python train.py --optimizer="muon_variant" --warmup_steps=0 --batch_tokens=32768 --seq_len=768 --steps=6849
MLP neurons of a small language model. Each row is named by its layer, matrix (gate and up: input weights) and neuron, and shows model dimensions 0-127. Each number is 128 + 24 x the weight over its row's rms, rounded and kept within 0 to 255. A neuron's up and down rows have the sign that makes its largest values positive.
Before each neuron's rows, "fires in" lists the words (lower case) most often at its 100 highest values on Wikipedia text that the model never trained on.

fires in: "s", "his"
L6.gate742 [130  97 107  70 134  94  91 136 120 163 122 145 112 139 129 111 141 125 129 149 124  81 127 147 144 119 127 136 163 106 110 181 110 144 123 150 154 125 132 122 143 149 113  95 140 105 161 112 146 103 116 121 128 138  84 151 112 188 155 168  97 125 147 128 136 120 111 142 126 132 132 111  99 136  75 132 200 145 139 115  98 122 108 155 126  78 135 114 134 105 145 121 102 102  93 145 176 122 123 115 133 138 169 115 161 184 135 148 121 140 148 105 134 142 137 131 102 153 147 144 115 120 162 126 122 124 175 114]
L6.up742 [ 73  78  93 154 130 145  98 147 119 140 159 127 132 125 116 113 165  71 100 115 132  78 121 173 149 137 152 159 140 160 132 138 120 147 169 138 177 144 134 145 166 126 133 143  88 131 145 132 118 109 112 137 140 103 137 143 118  98 105 165 124 138 147 111 145 136 153  80 121 153 110 107 121 154 143 140 121 111 138 148 166 109 118  99  88 145 146 102 120 133 161 133 131 138 107 118 160 148 146 111 125  90 115 108 157 146 137 117 166 127 156 122  90 117 108 127 154 111 121 119  95 100 171 131 138 166 142 135]

fires in: "of", "by", "upon", "onto", "for"
L6.gate286 [106  95 115 151 149 116 134 112 116 136 127 155 164 111 133 131 112 122 127 131 131  99  76 125 151 118 123 127 109 110 129 133 129 135 127 101 148 116 122 156  97 121 124 126  97  68 164 117 102 115 106 134 120 144 157 146 124 136 148 161 131 161 172 115 149 115 123 125 100 137 172 139 104 136 162 141  82 116 106 119 114 115 105 124 117 147 124 136 127  98 124 123 157 158 120 135 131 102 163 119 101 128 114  95 134 103 133 130 141 118 137 126 122  89 106 182 101 126 155 179 110 130 147 119 146 155 127 114]
L6.up286 [144 152 106  98 137 110 134 147 133 101 132 135 132 136 150 153 163 157 169 164 133 136 108 124 138 130 150 125 150 137 158 144 132 156 154 150 131 116  89 116  95 173 130 149  98 124 157 147 119 126 117  88 138 136 112 144 110 135 119  97  96 114 132 109 132 118 115 118 145 125 151  96 150 154 124 142 111 109 142 173 151 111  80 113 103 116  65 117  66 139 150 157 136 113  90 125 157 148 114 134 172 105  93 135  95 150 119 126 105 126 161  89 179 144 150 158 155  97 162 133  83 117 128 142 156 118 164 154]

fires in: "that", "this", "same"
L2.gate800 [103 140 100 139 142 143 150 127 130 139  80 137 130 139 134 144 126 124 107 105 139 131 162 155  66  66 130 117 150 119 104 146 142 129 170 111 111 115 206 163 108 107 144 166 161  96 146 123 129 149 136  91 122 155 166 116 162 155 163 124 109 148 139 132 111 135 157 119  81 162  95 168 108 135 150 121  99 133 126  90 169  89 100  98 124 111  97 101 160 122 127 124 145 124 123 121 133 169 134 109 137 126  94 170 156 153 104 137 119 117 148 133 150 132  94 176 107 159 157 113 154 135 158 136 130 127  74 137]
L2.up800 [121 136 106 131 136 116 155 122  92 126 118 118 138 132 133 129 133 169  91 103 120 105 126 135 116 110 127  87 147 139 128 136 152 143 151 124 105 102 185 176 107 123 142 105 155 112 101 131 121 110 149 142 124 136 167 116 134 164 152 143 132 146  89 113 126 116 139 124  74 157  98 152 129 130 154 103 114 143 111 114 147 147 100 130 144 107  75 144 141 126 124 132 119 155 164 162 122 123 115 121 155 129 104 122 176 102 131 129 106 120 170 185 104 125 141 137 121 140 158 108 122 126 137 100 148 107 131 118]

fires in: "was", "after", "and"
L6.gate290 [154 141 111 149 110 147 114 118 100 108 110 145 101 134 149 128 121 144 117 112 156 103 145 133 159 139 126 103 160 117 121  78 127 146 149 108 104 140 147 151 141 153 100 153 137 128 181 109 106 139  42 107 113 176 104 120 112 167 128 127 110 142 130 126 127 130 106 115 112  97 128  99 160 126 135 152 149 128 140 119  95 112 105 168 114 104 126 115 119 153 100 130 140  81  99 141 154 118 157 157  89 132 148 120 183 118 116 137 121 134 102 123 157 126 139 119 124 129 149  73 115  86  94 169 136 113 148 138]
L6.up290 [134 153 151  90 137 129 153 122 139 131 118 145 173 109 114 116 162 164 139  90 129 116 147 123 140  73 166 158 133 129 115 180 114  91 127 111 156 113 141 108 108  89 178 121 138 121 176 137 100 135 117 138 126 156 110 124 133 135 110 113 120 138 119 117  99 110 134 110 141 129 140 131 131 125 154  97 136 106 123 148 184 128 108 151 159 145 132 128 128 100 141 170 113 133 158 118 110  94 142 119 146 153 116 165 118 173  96 158 108 145 176 161 124 137 118 166 160 186 126 174 114 106 119 135 121 121 139 148]

fires in: "to", "can", "t"
L6.gate712 [ 87 137 100 129 131 110 102 100 129 104 145  75  69  85 125 115 136 146 140 114  91 145 110 146 108 156  95 161 103  96 125 152 109 159 151  86 138 108  99 124 123  84 144 144 106  84 133  97 135 152  92 127 174 110 143 134  74  76 102 119 138 116 122 142 150 152 121 162 111 119  92  95 128 117 126 147 114 162 111 170 137 131 109 159 102 149  95 127 135 141 139 108 111 119 138 177  97 132 100  93 105  86 153 128 149 131 118 115 131 165 142 103 103 122 122 161 140  83 137 124 132 144  62 108 134 147 121 135]
L6.up712 [102 109 143 132 134 100 150 116 134  98 148 130 107 110 147 127 142 129 144 152 135 153 142 161 105 104 159 143 115 133 149 106 126 125  85  97 100 116 108 111 151 126 131 112 102 120 127 137 120 135  93 137 108 163 155 141 128  58 108 177  81 127 183 120  94 144 117 142 141 168 146 129 140  86 125 122 103 121 106 164 155 103  58 111 147 154 136  84 164 104 132 159  78  94 142 138 167 135  91  74 113 110 123  99 157 144 135  98  84 147 121 130 152 145 116 145 107 152 181 112 105 151  82 107 115 124 114 144]

fires in: "and", "being", "playing", "acting"
L2.gate405 [112  89 145  58 129 133 119  90 178 146 123 153 125 114 131 118 158 139 109 109 120 109 113 167 183 136 152 159 186 138 145 139 138 139 129 135 155 139 140  97 168 131 126 102 147 140 112 125 117 125 113  70 151 125 144 150 141 158 129 133 134 115 149 171 138 156 196 135 142 104 160 141 167 136 127 115 100 153 123 125 137 146 159 124  66 109 140 109 160 161 160 124 151 125 140 137 113 121 124 125 111 143 105 163 142 121 132 117 132 133 141 142 151 125 111 154 190 154 117 104 153 205 150 160 113 137 110 114]
L2.up405 [132 125 119 143 108 126 149 132 142 100 127 144 170 137 181 119 138 140 160 130 101 140 136 162  97 172 103 165 133 125 120 147 135 119 177 105 162 112 121 123 153 132 105 147 139 118 176 157 138 130 111 171  94 106 100 166 103 127 117 109 154 126 126 160 166 171 144 108 124 144 154 145 176 117  93 135 109 115 118 148 143 160 127 119 123 120  79 137 132 111  95 136 141 133 125 118  87 184 164  92 106 142 143 113 145 148 125 127 139 117 145 101 123 153 116 105 160 158 129 173  96 128  95 124 120 172 137 134]

fires in: "began", "started", "made", "finished", "spent", "continued"
L6.gate785 [133 118 127 126 118 124 165  89 129 109 179 186 122  87 158 148 131 100 136 107 146 146 121 143 135 117  90 112 133 138  52  94 132 131 117  93 125 106 114 148 136 135 135 109 152 119 146 111  73 146 133 168 163 154 157 128 144 110 167 153  89 154 144  99 134 118 139 152 127 130 144 124 102 140  90 136 155 114 128 128 127 131  98 176 127 170  88 107 173 145 126 116 128 125 144 103 117 111 149 125 115 143 159 128  99 151 135 123 165 104  64 112 152 145 147 132 130 114 125 128 140 118  94 121 111 148 140 144]
L6.up785 [149 130 100 105 146 159 128 124 184 107 102 179 172 129 111 125 148 150 131 121 118  96 128 152 116 119 176 123 128 134 121 115 113 141 102 151 114  90  77  72 114  99 136 105 125 115 179 108 148 175 138 124  96 146 169  86 114  91 147 151 143 115 101  96 133 116 132 140 112 112  74  93 129 110 107 135  91 181 114 111 136  86 181 132 131 139 174  75 145  93 114 160  89 118 145 137 147 148 104 131 102 131 139 179 144 127 147 133 107  74 105 138 105 144 108 117 132 160 109 150 136 135 136  99 117 129 149 125]

fires in: "to", "by", "of", "from", "fellow"
L2.gate726 [106 132 102 120  90 137  98 125 105 102 137 113 123 165 169 115 106 124 141  91 114 126 134 131 109 121 164 146 115 103 129 112 174 118 125 148 116  95 154 147 112 178 124 177 125  95 104  87 130 135 129 147 163 132 116 103 105 134 146 151 133  85 134 154 106 119 139 156 121 121 116 173 113  82 152 143  91 150 124 163 130 107 111 129 134 144 103 119 152 177 122 151 127 139 158 148 176 168 128 120 127  73 124 122 162 101 122 168  98 163 124 103 175 124 149 169 102 124 148 123 132  93 136 114 108 130 109 121]
L2.up726 [ 96  91 165  86 119 102 163 101 127  67 107  98 105 143 152 130 115 135 159 141 138  80 120 128  97 147  94 129 132 124 129 158 179 146  94 115 170 124  84 147 125 153 139 142 175 167 120  89 118 123 132 100 131 132 133 136  93 138 133  95 139 128 108 125 129 150 135 102 165 145 145 153 159 108 157 151 130 120 115 110 162 111 117 107 110 120 111 101 124 166 106 139 132 121 134 207 132 133 144 132 124 145 128  69 144 111 131 138 134 130 148 149 135 122 193 181 121 133 114 105 156 118 104 122 170 134 180 113]

fires in: "high", "syrian", "higher", "syria", "sympathetic", "syndicated"
L2.gate200 [135 116 159 136 141 140  73  95 148 112 122 130 155 110 166 102 101 140 100 131 128 154 122 150  62 147 133 125 108 103 149 150 119 117 135 120 170 139 149 112 124 110 151 113 171 157 112 143 133 149  99  99 115 142  59 168  97 169  93 168 152 155  88 116 143 134 132 145 113 140  94 103  99 169 109 130  94 132 142 117 134 104 162 156 162 105 133 112 112  90 144 142 154 138 154 118 140 114 125 164 143 165  99 183 127 109 168 111 119 116 146 121 101 129 102 154 128 123 118 117 117 182 133 152 115 168 124 138]
L2.up200 [143 136 119 143 146 148 100 151 159 140 138 104 134 126 124 117 138 139 112 140 147 132 180  96 119 147 102 119 112 139 102 114 146 148 123 108 149 153 132 179 112 108 167 139 153  90 129 132 145 134 141 107 135 122  63 140 125 174 128 130 134 158 109 121 120 115 145 145 109 104 147  99 129 160  88 127 113 142 128  99 137 160 155 102 128 144 140 107 107 131 156 144 134 127 149 106 125 138 166 130 118 149 116 122 160 173 126  84 127 114 144 154  88 127 100 132 175 120  92 108 104 206 179 120 137 163 160 164]

fires in: "had", "have", "has", "having", "not"
L6.gate159 [115 157 158  93 150 123 124 136 107  96  99 169 108 118 131 110 137 137 145 121  91 141 101 146 114 114 187 103  81 172  95 127 113 115 116 140 177  87 138 136 150 123 146 144 144 132 154 155 193 131 112 108 143 161 138 108 128 104 145 138  91 157 132 128 133 128 116 150 140  70 108  98 143 113 159 128 150 139 103 138  86 141 117 160 121  77 111 109 165 109 134  95 149 107 175 138 103 102 123 126 104 133 147 118 159  89 132 149 112 156 112 103 100 135 119 119 124 187 129  91 125 139 120 135 138 143 133 160]
L6.up159 [125 179 126 107 154 138  86 116  87 146 160 142 122 103 119 139 147 136  99 128  94 117  99 176 132 118 133 101 107 138  78 126 140 119 118 127 195  84 122 129 153 146 158 165 126 109 118 144 182 116 136 117 135 160 156 106 156 110 140 123 127 136 138  77 130 102 107 141 171 120 108 195  99 128 115 108 134 124 138 122  98 113  87 140 126  93 137  60 149 117 136 114 123 107  99 154 114 161 105 135  86 112 143 126 158 132 129 135 134 131  95 113 124  94 126 151 119 159 122 155 124 103 121 136 121 155  99 144]

fires in: "a"
L6.gate30 [116 132 169 126 146  98 177 146 170 102 115 116 133 117 154 137 126  80 123 106 170 136  90  80 101 120 121 153 129 141 109 134 154 177 162 122 110 103 108 153 149 102 103 113  98 127 133 120 149 133 101 139 177 126 105 157  95 147 143 151 165 121 121 131 192  97 129 123 145 104 179 116  78 138 156 152 150 105 108 134 106 112  94 149 107 123 107 169 162 143 127 149 118 144 179 157 106 124 175  94 150 112 128 110  97 103 155 158 148 139 156 144 114 122 126 114 139 164  88 132  99 158 159 129 178 124 116  97]
L6.up30 [121 160 111 123  82 129 114 179 143 155 128 130 125 119 144 124 113 163 113 131 135 148 106 161 133 148 104 121  79 162 150 159 111 130 140 157 119 102 116 142 155 106 102  81 118 110 163 144 129 147 133 156 106 141 115 145 164  91 141 112 127 132 170 147  73 124 112  72 103 140 124  99  83 125 120 127 140 119 144 130 135 101 149  82  81 129  87 119 146 125  96 113 165 104 145 162  90 151 105 114 116 116  88  69 133 152  83 117 128 130 149 139 133 135 191 131 132  98 113 122 126 152 139 156 104 176 133 162]

fires in: "world", "north", "countries", "native", "languages", "europe"
L2.gate557 [126 130 111  87 136 130 161 118 146 115 174 145 106  63 132 171 123  81 118  98 101 121  48 128 158 139  91 164 124 103 156 134 144 139  94 116 151 138  96 167 173 109 137 126 155  76 108 136 123 142 166 127 149  99 162 141 157 146 102 101 140 135 147 153 114 159 124 112 145 162 138 137 180 116 162 146 115 129 142 142 136 153 131 132 122  98 111 154 102 143  97 163 121 119 177 139 161 131 165  90  97 128 112  93  99  96 106 136  95 104 132 141 138 183 147 146 107 101 157 100 101 104 139 113 134 138 116 135]
L2.up557 [114 120 124 112 156 136 151 129 142 140 122 143  92  96 120 128 122  86  84 101 116 109 109 140 104 143 110 154  83 102 121 167 148 113 106  82 107 126 104 165 102 113  86 139 138 144  96 154 140 119 173 155 161 133 122 142 130  82 107 125 144 134  92 124 113 147 116 165 139  97 129 145 124 144 131 151 183 155 132 120 121 133 124 152 126  90 144 131  90 155 152 112 119 116 134 151 147 151 166 163  86 138 116 143 148 120 115 115 114 115 103 129 169 139 107  96 120 152 128 102 126 123 125 104 113 162 146 146]

fires in: "syrian", "syria", "access", "sympathetic", "syndicated"
L2.gate669 [114 140 160  91 158 120 147 106 146 132 115 122 112 128 178 113 147 115  88 142 129 147 146 120 134 102  90 110  78 101 111 154  82 105 150 155 168  87 128 122 139 142 118 101 122 127 153 137 205  87 118 154  97 142 139 133 132 102 185 122 183 113 127 159 132 140 110 112 124 123 142 144 104 114 143 146 116 132 132 148 138 147 175 112  88 123  93 117 108 137 140  86 131 145 156 111 130 164 148  94 134 141 138 158 156 162 114  86 124 107 140 133 171  94  95 174 142 136 140 124 135 157 128 152 134 127 133 103]
L2.up669 [141 107 141  92 146 120 117 171 122 165  97 172 105 147 135 110 122 135  86 133 126 145 127 138 126 144 142 104 112 112 175 123 103 134 122 142 176 123 117 151 139 137 139 119 119 142 127 114 112 144 137 152 131 124 116 123 176 137 114  88 135 120 159 128 188 140  58 109 135 155 127 122 107 122 132 119 167 106 153 108 141 131 160 110 105 105  83 133  72 152 124 110 134 123 107 124 121 119 112 123  87  84  65 131 160 129 115 124  87 112 121 128 154 139 105 124 127 110 105 113 154 136 127 143 152 143 134 139]

fires in: "not", "than", "notes", "called"
L2.gate275 [150 102 108 151  96 134  99 103 121 133 113 119 137 114 141 176 152 169 165 158 109 132  94 148 127 127  97 129 111 126 148 117 118 158 170  94 180  92 105 112 102 124 130 182 121 166 144 176 179 153 130 143 148 113 140 157 112 167 134 107 171 123 116 134 114  96 114 114 133 133 170 140  80 154 135 104 114 161 127 138 159 146 115 114  88 150 148  97  99 136 156 157 137 129 128 126 172 118 177 154 122 101 107 162 106 107 148 158 173 130 103 160 177 115 132 140 159  96 113 141 156 128 114 130 148 129 167 144]
L2.up275 [ 96 168 167 105 134 105 147 122 141  97  92  71 130 149 121 133 184 133 107 108 153 134 139 161  54 128 143 148 123 141 135 119 113 138 139 155 123 125 136 182 149 107 148 110 131 113 158 136 111 112 110 108 159 145 148 100 110  93 119 117  79 115 145  81 140  87 190 128 114 126 128 113  89 160 103 112 155 160 161 114 147  87 156 106 143 149 138 131 150 129 123 147 162 114 121 104 143 118 170 117 140  99 129 190 108 148 125 156 134  79 181 180 136 103 147 125 112 142 143  92 123 130 193 123 121 108 134 114]

fires in: "state", "central", "squadron", "valley", "western"
L2.gate187 [115 139 164 110 145 137 123 125 137 139 121 145 139 148 141 157 166 126 150 105  95 126 118 159 141 166 111 111 145 116 125 139 140  92 113 125 133 182 123 137  95  99 121 146 149 136 107 132 129 115 100  98 149 123 114 125  89 165 117 153 131 166 117 169  96  84 104 158  90  86 119 166 104 111 144 109 100 135  78 109 102 125 112 144 180 117 169 165 134  87 115 105 122 137 104  86 135 137 105 153 154 122 122 143  94 100  67 122 123 115 119 116 136 108 110  88 121 159 129 125 149 149  63 190 154 119  92 133]
L2.up187 [136 132 105  93 124 125 126 114 134 117 105 147 131 160 111 146 134 118 122 102 120 156 106 150 151 155 153 138 128 133 132 143 129 104 161 135 154 195 164 181 115 135 136 132 147 116  95 124 131 171 122 123 144 130 134 139 120 205 154 127 134 120 150 152 123  78 104 101 138 128 135 160 126 168 129 123 136 148 114 193 161 136 117 141  95 149 129 162 167 108 118 139 121 113 109 109  68 143 173 160 129 106 137 174 143 118 111 147 129  93 106 127 124 123 149  95 129 134 162 143  90 168 103  99 127 188 133 146]

fires in: "south", "north", "central"
L6.gate528 [133 144 164 111 114 124 101 133 119 112 145  95 104 161 111 150 169  93 121 159  93  94 129 118 167 129 106 101 153 121 118 151 136 140 137 112 151 130 107 120 134  82 130 147  82 120 147 142 141 157 131 100 132 145 161  96 114 107 140 163 132  96 150 109 127 100  66 122 107 101 107 136 131 139 125 125 154 163 112 146 165 150 119 145 101  93 160 169 125 122  97 129 141 121 129 167 118 125  60 140 104 106 147 140 152 125 151 183 149 139 137 116 107 161 111 135 107 110 150 151 115 141  94 150 165 142  74 126]
L6.up528 [145 108 124 107 103 134 131 104 111  87 126 126 147 148 134 181 139  83  95 134  92 160 123 127 150  92  91 101 108 131 153 163 171 131 140 102 132 136 112 145 147 103 133 106 189 153 123 132 173 150 131 105 142 115 110 110  88 136 157 174 145 145 130 115 111 127  95 157 165  83 116  86 142 174 121 124 108 127 135  95 148 141  98 153 140 139 118 159 104  82  98 145 138 141 111 118 118 151 163 122 134 123 118 144 177 159  93 162 178 118 123 162 135 127 115 104 103 160 125 104 128 170 137 122 129  97 153  94]

fires in: "a"
L2.gate237 [ 93 152 129 143  98 100 140 117 131 110 113 141 115  47 115 120 119 163 111 121 124  87 120  99 150 140 129 205 113 111 116 172  99  93 141 116  98 130 139 105 140  85 156 110 102 112 148 125 168 114 160 125 160 132 126 117 127 122 136 161 144 140 140 121  94 101 121  82 125 159 137 102  84 116 120 150 134 111 166 130 102 155  84 103 114 110 145 190 135 142 118 100 132 121  97 118 118 167 101 154  88 118  95 112 139 120  97 103 102  91 112 136 133 157 133  89 144 133 127 142 109 136 132 159 147 138 134 135]
L2.up237 [115 148 162 161 129 101  87 134 124 177 105  99  71 127 151 103 143 134 120 135 162 152 130 134 150 120 122 139 142 135 130 137 145 114 148 148  77  98 120 128 105 138 100 129 138 133 144  96 137 123 143 165 140 160 143 130  92 112 179 197 165 107 174 149 119 142 128 123 113 137 141 109 124 143 133  93 124  86 132 120 105 146 106 145 147 151 151 160 114 136  90 133 124 143 121 101 115 115 104 158 113  98  79 124 121 160 123 130 105 145  97 133 147 113 113 135 131 161 133 121 114 109 144 106 143 191  99 127]

fires in: "no", "s", "nizami", "oregon"
L2.gate259 [149 153 119  89 127 116 121 156 133 112  97 172 145 135 125 130 126 142 124  92 174 193 120 152 109 109 169 134 140 169 163 117  98 145 138 135  98 116 185 114 127 126 121 135 115 130 161 177 161 104 138 123 105 157  96 114 119 129 143 149 127 103 132 113 137 188 126 118 144 160 135 111 158  87 116 146 133  98 165  77 132 133 157 128 108 137 119  93  86 142 114 105 152 129 152 130 120 155 134 111 168  80 156 123 119 112 151  84 129 119 102 163 135 115 148 107 134 110 121 128 125 126 109 151 128  82 138 105]
L2.up259 [ 98 112 132 129 135 116  95 114 128 131 141 152 143  99 103 144 148 141 129 148 138 131 139 111 135 113 153 178 208 138 122 132 124 123 152 112 126 148 103 111 146 132 112 118 173 159 139  86 187 158 132 140 123 124 173 148 155 138 101 130 111 106 139  59 106 124 148 147 145 134  77 144 127 134 105 147 114 131 134 147 109 130 145 145 136 141 182 115 125  98 134 157 119 132 107 132 144 156 140 135 157 170 136 114 124 149  92 139 135 102 155 182  93 141  79  98 117  75 155 123 142 122 132  92 124 143 149 144]